Weights of a small transformer language model: 8 heads of 32, 333M tokens.
MLP neurons of a small language model. Each row is named by its layer, matrix (up: input weights) and neuron, and shows model dimensions 32-223. Each number is 500 + 25 x the weight over its row's rms, rounded and kept within 0 to 999. Numbers have three digits each.
After each neuron's rows, "fires on" lists the tokens most often at its 100 highest values on Wikipedia text that the model never trained on; "fires after" lists the tokens most often just before its 100 highest values on Wikipedia text that the model never trained on. A number after a token or word is its count.

L2.up493:529502494482526508457536561512516477551521530502519528520495451500492481488520514521498503504471547492510480483538520489445476482452534523510483481524456484505500497507465502489494530475478526474505513459461523503485501478490488492479499513488514456495521480490523514496463491497515508456510440510516486487503509478518483523514480488508532460497509486540472533502528529487470517495490508441513475518512524515498461476524469494511526460539520490539511507494510455469528486528478519532503488454517486519506526475509536535537486521516499456476491486493528521507502581470503488503
fires on: "\n" 44, " and" 31, " in" 16
fires after: "\n" 41, "," 35, " and" 7, " the" 6

L8.up367:481498476465499511488515540503471532513467457494486519508511508468469501512478499523512458502481483513461488540427512509508478495494515502494498507576505523490511512533502499488490508514481459477460496492497487517516498465506504465460510497509483478475521503450491547508468559459505520536458510475477483518514481519540503469520544490512466494485503517538539495530516500467505536504498501461506485492506467537502497512523517509485535491483498481521466498474529502508430515511481510486511486501533503518503479462503482511512510453462527499564524495503548548505531497480500460526
fires on: " " 28, "1" 24, "2" 13, "9" 10, "4" 6, "5" 6
fires after: " " 39, "1" 17, "′" 10, " November" 5

L2.up314:532531494481504528480515503508536480484528526503491493516524487516456512486494534498494504545458518510521515456528531500468459480491466530489466526534451510493486520523519522486489517475512524515446504478493480468485518496472558461446502534502506494501496474492501514525496538510502534490506474546468491511466510518519474525517561550456448487500481508521534499492457467455526509460481490511498481470523513497529478511520524513484520452516521498483472495516472519499505486555512456514475540469513481519540513484459498523478545496480491501518504513527522515468511487512518488514
fires on: "0" 40, "-" 11, "–" 10, "." 7, "ough" 7, "l" 7
fires after: " " 45, " M" 6, " N" 5, " T" 4

L2.up149:484495484471504502510506485494552479517523503556461547470470505489493472450520520497518510515490490517495512494509486485509495526546515490503476534454543511465461475507493523489501528487546470500509476512468518509486508505508543452553487496511547528492493510480488503517527546491505475506498464472502470483500518464486501502527527493516515468465520512469499483503488480509460446466507516474538467511495500495515545471544533483472530560549527511543491497519473502521507519504528492482470487467538544533479547509507519493484468501496521472508518530462527504474509473481513471493
fires on: "est" 22, "s" 20, "st" 15, "nd" 12, "d" 9, "h" 8
fires after: "0" 20, "2" 12, "1" 11, "r" 9, " f" 8, " r" 6

L8.up731:474477537483480518522515523456507516520538479489496497533516498429495498491491482510512446499431546500521438454455553457507523506513537485517456508491536463509563538487510508470517482496509495487480519525537520512504489524470540509546448506524458509541519496541510486458499512453543507485517528503511461470483485525489490513503488524498476555458492482485548496502472538505506510463526478482461493497489486482488452540516490525498518451523507497518447500502498515509503459482508500493490491536523490498518489461498517439495500512546512485513517507491491496463493490481537493482
fires on: "0" 80, " " 8, " more" 6
fires after: "2" 80

L6.up25:514424533488501485517507533491514479501527483505503524479544503473471479515463498460513479491504498486534490519522524528483467482487528490539502530530541449470529513495532545517512502514505515461516532489525501489523509461536500488485465498477471520522506497511462500474516530485498534487482505511509528522473522488532504513498517479531456508457528499489504490501517529510454505466509481488494494530503529490550521473499515513455446487450473509501540469503512518463460501527450515502502479496511521454474495453463532454522517464459469474519524509488467515471512525507559483496
fires on: "2" 30, "e" 13, " " 10, "om" 8, "hen" 4, " e" 4
fires after: " " 31, "|" 10, " st" 9, " St" 7, " s" 4

L7.up28:525473470460487469470488535520529487531491505503551542511452496486465544469477428462510522498529456522488490494531485546491458510465525528461520504528503527487504536557486515522508524503517478489491502476461480504505523469503503503528489534522512493526485446504500518504520529516505537482488479495464518528471507541503540503516495476484499511479508518509445537497488512500487493509526538496463504524503470498497463526547535498459483519487470482487457534497470513445507534525506524488459468488514556477505519515510497507497468491513504514487501505519555490494461540508480490497
fires on: "." 29, "-" 11, "8" 9, "0" 7, "9" 6, "5" 6
fires after: "0" 13, "7" 13, "5" 12, "8" 9, "9" 8

L7.up601:508474466461467479514465503490507516510489514513517483486510501511512548476479484480542530472485501514471523452495503536528512543519514495497535488527504494460550518485453524487513499529464484504494522519482478538512491480522505511547519480510489456511532497533498501527463490512448498521500488495490560506463479528478530510534516501487482567508518516481469517490499450504551472469469530486475521508496489475423512563530524499483520461469497493481492524558486514457466540497499502474522495483534525466476485512510491498511496522528524524473549494496462490471489504513519483515
fires on: "\n" 35, "9" 8, "0" 8, "5" 6, "8" 5, "1" 4
fires after: "==" 37, "0" 9, "." 7, "7" 6

L2.up272:508527451516501497548474525477528494489467513527495540492501452531535522533471496519503507548483482535492485505538468514484473474481498501474466537471507516526478568491459505484493517475540499534481499495471530481494526508486497541506506530466519507514520461507520467516487481516502508486524530510518530488477475507510484498497481480494516513537508491517501474476472478511511522492492512514505492514460520517492507460474528466487529508528510493487478480501511488494567528499509547509505499459471511553485513535485512518524528544465510513487567471463503471514520516463466515487
fires on: " |" 62, ";" 37
fires after: "0" 14, "5" 13, "2" 12, "1" 10, "4" 8, "6" 8

L2.up130:512563488478500506480502488502455510543491538505509467480495479514468566455497480529486470473481491498464514481493486522476517528486494468512470512511486500501521474513514509484513535512494522520488492475478517475518534518460531525492500485484517519479536482532505494499528487486527481502495475507537478504481493490539543504496492515524477521517493509504548535478493511506478480490513540518500477474480512484496504476502459460504488532505499485535505478471483462472542533490517439535554527437487480542514487549457522512536506562481474468497506488493445497498480534527519476475
fires on: "E" 26, "." 23, "S" 22, "B" 6, "C" 5
fires after: " U" 14, " N" 11, "U" 11, " E" 7, "S" 7, " M" 6

L2.up666:519515509460500446522531553483484574525492504504457525458464487519533523472516512542496479501487514474515536530525452531485503463500523512513420534473509498525491484520513508491496473522508483495485534483498530552453520469502530463537479514490512509494503494475527470524497491535488477515525540497483485511513495466478486518527501496488542480491505497465524496487516491471487512477496496464482501506497540496527492473531489465473530486524500487486499509465544482461521489493536524513514486499495549571475535555472512520528481497495487506512490487460470535483501521446490516527
fires on: "\n" 51, " |" 9, "9" 6, "2" 6
fires after: "." 17, "2" 14, "1" 11, "9" 9, "3" 7, "5" 7

L2.up411:469537509475514472513473502474467527552492514537416442482547518504483521491516524473519494499487487490467539509509453521501497503470539513498506481493547478496470457508505499499531493460522470488475498501502507546499554471497518511500483466530525545517537506494514477498514438542473499461528519487481492517535508535479508526538525517518507529538519505518499506476508484475465495487538474512510469524522540507526516512548534516473518524504496485508470536540528495490549476476530501461484481510536521498467500549458514490453495503484528507513485496509493541484482500493458485483
fires on: "9" 45, "um" 18, "5" 12, "6" 6, "0" 4
fires after: "1" 20, "9" 16, "0" 10, "in" 8, "4" 6, "8" 6

L2.up132:497473470483486425491533486471476537463524497521467507497489477509467486470481521500518430471520511479459494514525501493543523534465501505527509550526520505536466529503471519471518523489533480474429451520483482543513519483478502490512473533485486498532505496486500455495482522488464505528469500520516565504504511506498479533509505524477491490542502491544465467500503468495486473438460509474512494509508556532486511512517509480464505495505492461535500502502493485512522476520513487447457471518547528562522524500490515536530480524487511495515544471516496533535545469519551502509
fires on: "urn" 14, "unn" 13, "ock" 12, "eed" 11, "ough" 9, "rew" 6
fires after: " R" 25, " r" 15, " sp" 9, " Bro" 8, " B" 7, " T" 6

L2.up960:493498480477512458470540468473470502500498483538444515530476520496518458476531528511516500510489548519500494564524477522488448489540527454516474508478513530488506461536460470500500541486541502549471533488449518443507485514510521506519471493517524488491494505496495470517527512567491511489521471509509443530472532484479469508498489513480469500483486491461486499503458479471496521480521518471487519497521522479526512463512511502525465488506506511497504454476479526503515529465481503485455472502470512517536556471442503496533496468476526481490508518524501544459524517474504501492
fires on: "." 80, " |" 10, "\"" 4, "p" 4
fires after: "2" 14, "1" 11, "3" 11, "6" 10, "4" 10, "7" 8

L7.up9:498505491496513519480451527474481550499524571489478518468555522495529527465515496510491475492504515492501449461494481524505448523541482469457549507469518514474556491459474512491513432496489476509505490491480508505474543454489479466507508498476531476501481461546512481499512501522514558463500515548538451485501542468505470469525488526446491493536472535509510504516506469501444507512495481455521507475496512509496518518550499552523520536480521469510516489501493517518490532509527502467454452503486520501526517493525511544468496479454531474562517473510515517524502483490507463462
fires on: " " 25, "4" 15, "2" 15, "3" 9, "5" 9, "6" 7
fires after: "," 26, " " 20, " |" 8, "2" 7, "5" 6, "6" 4

L8.up289:487527503481449512519443475515547524499509496496496572508489531523492528506493478512494500538503518493520491514463475489488464523485552477474523537484494512501468511493503504524487509492478487521500536491493524534476516502512511511455491518487469522531505462466520500516520488510470516485502534547534475477466454470531510511506508488524506479515484501510515485461464477464523429494456556507513523506493494510529500458488497513469492477495496477477525459493488540482476462487506521480511519494493496547473517485480556476488472500483520515479478508502488507507464465524510499486
fires on: "0" 23, "8" 17, "9" 15, "2" 13, "1" 11
fires after: "0" 40, "9" 31, "–" 6, "8" 5

L2.up484:507493487482483465509521471509516505507526482489529477502491502537500515490481511491525500487498480453514509540544475499503459572465488512495469507501467539506536527561475523526509503468542508518481494498508518545446499513499503528480528510501520451513504502498531421482486540487466487523522527489529544507547482554511500495495504525469488515480517506491529499478507516518538505494505484529481495485544482483533460498543539457502498466469529523467505533515469483491530449496494501463469530514495487464488519470462495476465567444525496528508533480528494506490532528490484500468
fires on: "all" 33, "ad" 25, "ill" 10, "port" 9, "ar" 5
fires after: " re" 14, " tr" 14, " sm" 9, " st" 8, " v" 6

L2.up260:529498509483441536466518475448513528550509541513478518526476499501462501496521490530486498515510498511468486486491492534490482477488531505481477493525521541474503473496487490501483488533495463509482508452476495533493514552503530478466468470534491512486484463484498473500516532510510518518508485526498486484440470530499482483515506522543500491532503461529491517488486465440501504487498483449469461464536518522500480511539524482455526480525531511516493537493510542475513478543493486486539534511491523479559518482509508507525537537539474478451490472468530553457502498495532490519
fires on: "id" 25, "inn" 17, "9" 15, "ay" 9, "end" 7, "or" 7
fires after: " " 15, " w" 14, " N" 14, " T" 9, " m" 8, " M" 7

L2.up386:472482534493495439464477528484494513519516522516526500502514516493496510473493558533500505472467517464496495500502521482539450457509473528509493483526497519471506491494499529493519559556486497478467482438470501502477514490470533447489473510472486495510515497510540493519481523447514563496512507518514500501505536429482499479506521543501464491509540505503527530504457525490511499491522472538540504551553500519504467507503498502492491449494503513545470506528496491478491505467555556531497480506456526484458547448506495488533483504533557488495497478525501523466498541561498494483
fires on: " which" 33, " where" 26, " that" 18, "at" 14
fires after: "," 49, " wh" 13, " h" 6

L2.up330:489551575496556488478516527466519513523467512507506473469490491497492561463569520496486478505504488501516512549478498505473450464502485479502491529530468507507515547494528482470503566508503438489463475516512478512481509536496479510473500534515509521520518472502539469513506505509463521528502498480526450514516494487481520528499509469469499484555535495528480507502522487520491537509497469497502508493514509518509495460526494519523560500496479485507515466521490525444490487496488473470466492517515516495499531472506530506464531538463522512499503526532495512517479530556558461476
fires on: "ed" 26, "ended" 11, "ing" 9, " to" 9, "ered" 7, "ued" 7
fires after: " serv" 13, " att" 13, "ed" 11, " start" 11, " contin" 8, " ent" 7

L2.up585:470509472499489493505527527517544491541506516500451481487491468528506504521498527528535464479477461491484541481497483509506482493463515452474486538508491573498477504519506492488476468472515483523452552507463523488472491460498503480507467504502528448522502488484518489476485505526472513543544503506494524492425490467473470530499529475481542508495531540479523515463568447425490489527482515479518520502453530530485516500511509520509476527497517514499500479478502481503514492530506500497445474487505555503500533488505509493480487523519514487488483481497532489496509527486458502542
fires on: "6" 22, "8" 14, " |" 11, "9" 9, " as" 8, "2" 6
fires after: "4" 11, "7" 11, "6" 10, "3" 10, "2" 10

L8.up603:503518484465492501525521505510508497478510489508507483512476511480510513433517523486489495511509514521520474528504556531510542466511501456485505503505521506509477480520505544536503494490497512500483486505529490477495496527512509505432526512486572494505486458542542472520509493480516515525495456480499482490483518541489496464494534491531475465508489505502544505497500468512535506541502494513493494499492501490523481481522521473478522519504541486450481503498537532503461504466479470486509540511507516455456484461503472510522459476470452512569535489478526540491503484501508474461
fires on: " " 34, "0" 25, "–" 19, "1" 16
fires after: "0" 36, " |" 23, "6" 6, "7" 6, ":" 5

L6.up293:516510478536450496517493522497481546536531486519521492529513478520545537485464498525574457510473516514475509508502497511486514508505481469512452523524479504535506534518468515515504540491509520517477489515505468530495497526543514490503520494526537494499559473483530513485448504507483491522513507488528449476505478514539483491520532479526561491550542476494524500559479499475441496528540519515496540506518493469458492489505464518509546500475467493513519513508447505486517534492458530503506441512499486458509498476501510501521501496472473526512499514465499502538523532461526479534
fires on: "om" 17, "os" 15, ")" 11, "ar" 7
fires after: " R" 28, " L" 12, " E" 8, " Col" 6, "l" 5, "1" 4

L2.up431:520539483510516509512560521480477448535510540501449508528510472473511514447522519486489478515505502495446514524502516485512454520521456512495449513478484480500496473496487529499466563491536488479468491511475501473492473497462524502458522494491514515493518479520520509508517550518490498521515455553520480532492489501533497524511481477477485499490539501530534523521476507451522475512475506457557503540507470505514484528515547497481497481495505478497476509461491501514518522518469511502495499508501498535514531513521476513483485515472523473487532495480533535443491563485470500490
fires on: " |" 76, " " 24
fires after: " " 37, " |" 24, "1" 17, "0" 9

L7.up92:512496474481508495483494489506521529496531521542539473490507446501527501462529504475442506508474482470489498466503491499470531500489528450532507500497474515567521516488506503531516497534496467500456499469493497492473480550513514531450516468514499513531484506484529437466480505523501501520496474532509480519497460465484496493524538522488509477493531506492462478507498464494481511463494546523482524520485526491501555510521477502492494503473513498516493516488446487468508472487505531502504487535475536525512508500526501537508502498467509479496498558485522529488484474563505459544
fires on: "ri" 17, "o" 12, "born" 9, " re" 9, "ro" 7
fires after: " t" 18, " (" 11, " l" 11, " d" 6, " D" 6, "l" 5

L2.up580:514518502509519538492508493471518495520483479507476499512462509500510498447543491556464495488467486460490480502501531494531451504501505526510496541477495493435502533526491460514517540507504521503481514554482459520500529486467495496501476499499514489495511465513546497561480515485535537491514484515498515528506529499486504519522477490488486499519504492538483538499479474529468507485509488496477512492550519509513449479491532496449522465556501490495500483483518515484508502457507543501481456500507492529475582484498530526490530516437485467507552510507514502529487544489496487499
fires on: " m" 55, " M" 44
fires after: " |" 28, "0" 14, " a" 7, ";" 4

L6.up15:504483503484482437557523480485503486493501545504512528490452445508501493468484499502506484537495525484467492514492446507501498480463493500509489527488545470521518512500438478517494501495489543481465489511478492511494533538533515521525480526492485521533498507485499472493480509474474469503528506517501524512500474451477495502496506496460511511479558477504528479495469482547487474488502499487465515444495496518506529515506494471495531466550491528464444493545533483488483490485542496512442503503479506522494512515501533495481488492503473518484513489493487569504480521519484498521
fires on: " |" 33, " to" 24, "2" 11, "3" 5, "0" 5
fires after: "1" 18, "2" 14, "0" 8, "3" 8, "4" 6, "9" 5

L6.up122:477536497483490509506495531477494536545504514524508489530518512522465465503490500506455492522460497533435485511470481548539508511552546469525517489495491497495475518519486527544498472491492493497476532507471482511518516498469519476511482518493512490493493492530549481525497527551490511508484459493519469469499509482551534473509523434515511475487499455497518523499511509477457551508515526478507499496520458480485484505517462514489505523428459516485491515513531522488508521537489472487539471545471514508507458464500513512489499489531499506515510522493491527470464519496457464485
fires on: " " 22, "9" 21, "1" 17, "\n" 9, "2" 9, "0" 7
fires after: "0" 16, "1" 14, " " 13, "|" 13, "9" 10, " |" 9

L8.up944:506546464477543469508509547501519507503494514522452516493518489512500476505484536506507489494519523510481543516500491475523478525563535504484473488505507519494498503459492480517504502495445536478439527536497530502487512526504526467515504482549434470511505485492546480512460530525493521517501493508482482489546472516525502498510541545544483552524522505512510535563493528451472510456498509475500481502449473462511544520501486476503494501473501497485445504541510468471477535522491512492538510493522534475486493486504545484523456505476488512481511506485492519494490533472472489488
fires on: "2" 20, "9" 19, "′" 6, "ide" 5
fires after: " " 36, "1" 15, " A" 5, "2" 5

L6.up734:496485457483539472501514530479536515474501498475487489475494501501510500471528505561499509510502459511510450486501509527519494507561505458494489531511505506483462551517474501460492502484520454495480522475508477504473489462493523487448493545483514513497480511460474481500510540479520506501453479500490493518461514510515485465530500519512487512499545494501483523447516459472448495523509511468496496526483466507507490492515494514506529530528518437437496535488445513499509497522473464476489486473493522503505508488508490526519479476482526513525499493469544551452519510507527491485
fires on: "." 68, "," 17
fires after: "1" 19, "2" 15, "0" 13, "4" 13, "5" 8, "6" 6

L2.up696:505506494489473488539455488479485499529490497534492471474503475545511511531507502518537487486502519463481501538509504534512462463487438473542479525453498500491519525547493534469494562504504497497481485527491552491503515470485523515524481517474510505516503508459542498525525489535464479527497523496480517505502533503534504496512510460514541484525532528490483469458555486523498506510505517478476489515507510490497490499523508525463514523473485500479489498485513480513556507480561517537510454466529477476468506571479512526445494479470487480532532446485508470500487558459472505479
fires on: " |" 22, " " 19, ";" 10, "\n" 7, "," 6
fires after: " |" 21, "6" 8, "9" 6, "if" 5, "4" 5, "a" 5

L2.up12:479527499439516460528485513451497464514515475492483516476495496523464474457515538496520483508428565479482518523492501512473449483467511499473509539514531528451535493547507499448481488484458498509450520533492538481494484455518515465487473466507532466481528480517517498530499541526514500502496504512476522508483512500503504513532474478544481518494496489526544509484516496454501508463496489510532500480552537474506506460512522475521510487494500476474477464501484498506518511509490496486522505492498554563490508504488542476504510477476464518472524471483461532460508511493506458502
fires on: "1" 57, "2" 29, "0" 5, "3" 4, "4" 4
fires after: " " 30, "\n" 19, "°" 9, "0" 9, "′" 7, "2" 7

L2.up784:514540492485521494492521479481472482484495492456482505491490513529428489473507549540518483522469506472461519489492499519495455506495534469487540542498473484473497497496508499498496481518511508525430521460521525514481507487524544488543473491528523497507527461489511475544483467558516511529547508482506516489459467502470511478544513510501484510480484487511524521501497510438510457534492521506514516485555552525515515476497512505501499481520492495490466458501498471506494498508506509503429501476487571537488569468478514475530491503497505504521514466490521520466534488480467477491
fires on: "0" 31, "4" 17, "5" 15, "8" 12, "6" 8
fires after: "." 58, "4" 9, "3" 7, "5" 6, "1" 5

L7.up413:547460498458472486518507523524484514521525553521514509440505563504499473489552504485502465500491482505530465549497529493482500486484486476476498547492537478496507481513502510499531492494506501499501500511478511497506502512489463485495501489547500489490501504437523513507492485484524531479450479497513497542464490534520531505492486489508490494472505481480477541520493489518504497482483510506499498490485498462535444527546457491478523478477520511509520499482451486487548468544506552484479490477521558483507469492514472521464517490461478531529495525516536508481506463516560498526
fires on: "2" 69, "gr" 11, " gr" 9
fires after: " " 66

L8.up156:513480569489494469502453509451512572574514489514509513494535484488498539499558487463510471491495497479444482524523519552478523532478532485501448534478525486533500482534512490448557449454468483468519453516524485517489546519515452522496539517485494494523508490503495496446474515500520498481504521489488473496479472470524489479500552485474482495514506536475480486455484479504489511502459497489535538475486526513534512512565488495489495551506492512512496470487493496521498505476494514487506520495492475525486481487531475500487467535508509487490475466459448511534480539505503515545
fires on: "9" 12, "8" 10, "G" 10, "7" 9, "A" 8, "5" 6
fires after: "1" 29, "R" 19, "0" 11, "2" 6, " |" 4

L6.up577:522539512501481516509493509475534544494542554462523472500486465476493485505500492500483482509423495503501464477493542488468535496476510463510518494485497509537537498511540465492552495501484494529481510501547457537440518512485518494506455511485505517513496472491524479535533500495524494512485503507510487517475500468537496531518491510502491490461484514522485482488498542475498515445506500475520485460466504474478481481492437538490530470478472486547464494483501524522493487514490515505491520508524538498514499453571494477504501450490516510545508472513469527489494492513523499515
fires on: "0" 65, " " 15, "ur" 7, "a" 4
fires after: "2" 65, " T" 8

L8.up107:498512468518492492535488512502505483521518534518519499517495513521469502499525509504508486521510499499500509482517563539563475496536533503467490548538548532484494522496450509463475525480505510528483536500507526502510521482515487501501490552473502518511485528544548497473447495483479507524517463507458579474492534503552517511531512489536484508500507517485475516507447452503494467499498492503497513530473460516460467480503521507476485469499475486444442507506494486501465516478493458460498484441509535492509504478489506479495495475503456508502530515498496536469470504493464476451
fires on: "." 38, ":" 30, "2" 8, "4" 5, "3" 4, "1" 4
fires after: "′" 24, "0" 16, "4" 11, "7" 10, "9" 8, "3" 8

L2.up556:482465487462477492509554485481473465498505529521457534545493519480494456515535492513471447505510515516436485509536489500499491494500515541455501489497514484465499505537531511481527492466532517477484497515506494514489514490448563443503473488549489501545530514500517519503511517554501493494499467518510465471532521493491521534520465516482508503479479500492512513452512499508482504455497495428513495514542545542552475555487542493495511499557491471489540503499468495523520553477497482496480501507498520495525507515475500523501485464520487451496539483513500524446480490492495503493
fires on: "1" 36, "th" 16, "2" 13, "p" 8, "on" 7, "ird" 4
fires after: "0" 28, "2" 17, "1" 15, "7" 7, "6" 6

L6.up763:519507494516482513472544524510494546537548497498507514499484467526493515504487520514537551526461511507505504509502443499481467526505543492512470477475469520461476518458493497496535500516473520530534502487502513516527504498510537495481505486472501492474510492525521472520469477497452516474495486512503468500508494484499505509480503530527522476495542517522517519540431463552510489501513520475490513505480545524507508497489485501513492475482515493491543461483471478512541533496506463501465469447487505526446513498510482518563480485476494458503554463511495520531546541543519485503
fires on: "\n" 42, " J" 19, " Russ" 13, "J" 4
fires after: "\n" 39, "," 9, "-" 7, " the" 6, " (" 5, " Sw" 4

L2.up656:468469504492499475545479493439507537543554507535495530532479485478448493502516513500464506521454521510522472501533515521491494495498486537467493534532510508481507500499523493483513497472485477501494458516504486489508519500418516498502482466522491506523511534495527519532520535506484534444487467519515517515545563439526497507528511487569499469461514522476476525500478511486517526440497490517508498558500523494502488506503476503483510478516461507505510488528453532478496455520530500493476489484472479502496502506485506498537470472485453505487535487507492526476482494504519495491
fires on: " which" 15, "ith" 12, " that" 10, " while" 10, "hen" 9, "rit" 7
fires after: " W" 17, "," 15, " in" 9, "W" 8, " bec" 4

L8.up746:504554506422495493480497517458501481501493491503489487518468511534444493490503496461515508496488529481495507517487471512480461527503510514527498487522503516488475491486479486469464498488497508510499518497516502496518532461473561455457462471529510467527484517520529495521505524534521479490475508519424529539493521519511488502515503536493480508492512499505536532508503513480519487481466484510516512507519492530513489532487539533511521510519519501528487471522435510539484489530518504406502496499478533478463490501494481514499513503456489509503468487458484527422481502521521497464
fires on: "1" 29, "2" 19, "0" 12, "9" 12, "3" 9, "." 7
fires after: " " 35, ":" 17, "2" 10, "1" 9, "9" 7

L7.up305:517500490439494503502513528404452487506547490494526482532512492512511473516532490471536487462513515454473517504500503480496486539503525462413518518486495503469492469457477475523512490488483524490549487482533503499521523473501485515501512514481507492505484503529471467500493533489527527500514463538474516507480559470552474501517497524525491496511530510530496552469504472513488474490468514497512496503439530485551492545534495502500533480420542533528488553522502512511521499548485514485480486462537526490514502509484492496539522493455487505516497442489484526486502514487503483525
fires on: "2" 34, " B" 8, " Eng" 6, "ron" 5, " Per" 4, "as" 4
fires after: " " 24, " (" 12, " B" 11, " in" 9, " A" 7, "," 7

L6.up890:508488468517504543458490490521472497532506532496488496570489490528508506457521502463518497517500513439492462487551468512505478505518523474477513516484504505491538472504484496473499504533546496474468486484513471503526536512537474502511511501537495493503497465513490437535485499464478536461441478549514466513481447491452546474489541519524514471520527509496488511508518445526509520448502487485522500505506482518516479470558487489561501494463489456476513532524516496525518490486492511490504488510508495530515478498468482540480498491474523460506501505504463507498495434518554468546
fires on: " N" 58, " qu" 8, " not" 8, "N" 7, "u" 4
fires after: " |" 26, " the" 10, "id" 6, ";" 5, " a" 4

L2.up136:511552480495520513487550548499514510493509502475496511514526470515496513512514511476539485494482487485481503461456515521477443506481503488497496435538480510492540467511528495469478504480501461487511497433493545475479522496512507495453508501468498488485502463457564508525475542465492506504481451532491501514476503512558478509517481483464469534496510497524514526527500495458482532498504531494522480482482484503536534499490475528482497486484518508526519496491492563503508514525477468506499474466518527503503532479499527525466516476499506493465489454541534520489496577482497497492
fires on: " |" 43, "ant" 17, "ish" 10, "/" 6, "ist" 5, "ue" 5
fires after: " " 43, " S" 14, " N" 6, " B" 6, " L" 4, " D" 4

L8.up300:520513522493520463530497479527518494480496509523520476481468506465494530487516491486514498511498575522502522479518456552513476505491522458517520496455482501464536479490494520480513502507444530481492497476476508452498499510512531449501524477504491458480471515510506510498492497523483463529530496527436509483464466463489504458548516520454501502520502474541503503499441492550498478438511537481467519489528506463501471496528547481500493473490514514482493504531507524483481535505511472481508458517502555549476490486508540482539484494465529503455524532520481506502553536479501494476
fires on: " J" 93
fires after: "-" 25, " |" 15, "," 11, ":" 4

L2.up757:484528523458517492505496523447527552483488492530490506458516476522538515482514499497547490520443539494511507493539496547439456468505489490507491533459473564533522545515454486484509499476464483509486548504491533511493501462511546478522512511487533448503514464497488529532509506531455480486501488464514480506513504506486498496485539522516504524497529523500495493509503493489456524491499456501490513504473555494529494475507534500470516476497493503503511514527488479442519491479498520465462432482497539487465520556467517513498507498477497506445515507504465498517514530511470500481
fires on: "\n" 51, ")," 22, ")" 22
fires after: ")" 15, "\n" 14, "2" 11, "1" 7, "8" 7, "6" 7

L8.up471:518510466500494521532512504505530509524520469511503512534524504515519552526530473533506475479517485459518500478499457542477508523513464504483522501505515515496494484486518532510512511513482479472452522536507507487509500494496466531481508514488451538506479457499525485474508488484470533522518533473486511505514545498512506513517498506520478482505555521461526460516489483484471484501479504465509492529470483477454487477528514518458484549526512465488456515501516502483478502521486482515553485496489535463457450492497481536521519538514480512587530493472514494482510497464489472497
fires on: " " 40, " −" 9, " (" 9, " /" 9, "\n" 8, "'" 4
fires after: " |" 18, " /" 17, ":" 9, "6" 5, ";" 4

L6.up299:495481510515510516540492504509540534501507513485514553545459473523546513508515526526497479508485515497526460516454505495500513505521545489480475485463521489469471493515501500512494515453484537518491526544500485520491530516501549493474503516501476497493520497499508492481547479473508505491478500537512460489538483533511503504518511501495465505502492488490493485490504478490507460421511475491493511497505483500510516477502521470465496444552478512525500486507475557522523480549512550492507506510473496486443451493527509451478481451484521558529527504452497513479472453501545483483
fires on: "0" 57, "2" 28, "u" 7, "all" 4
fires after: "0" 86, "fl" 7

L2.up973:482507501488505506492460511503495522504510516490514506499492469491522544504536489519525474533435513481476519532468518513477493556426509536475500508513492534467501483513551494471510485487515474506483481478484475461520480456511503470449484503498498494523533502499527428497507532458498520527503485522557480562488466497539509490534516474507456526521515518523533506478480533509487524515509605488494504464517506485517511485488485451536501504523490478517492479479521500480481480517508486485551504502476510522526495471493510464543511526476513436488511532505452517514540477535542467495
fires on: "." 81, "us" 5, "es" 4
fires after: " M" 16, " U" 12, "S" 11, " D" 9, " St" 8

L6.up363:511503541483537542513510497437508495535497528523458520536503515498499477473537488470437460506492507514491519519504484511487441492508487476514454530529519553518508527483524487431528466467462537480495455503536505512498520484550519456494472520484496469506504499469467510524487489490485460511524500492477493503492446461505478473516510511508462511508517535546446505521528538477452477469571505492508499497510485504513499534524485492545514512516502499491494475500513506500454483538550499480495510524524508511539490500490553500527489497498485528488484461508475501488494488493510499486
fires on: "2" 38, "0" 24, " le" 13, " ch" 8
fires after: " " 36, "2" 27, " the" 4, " (" 4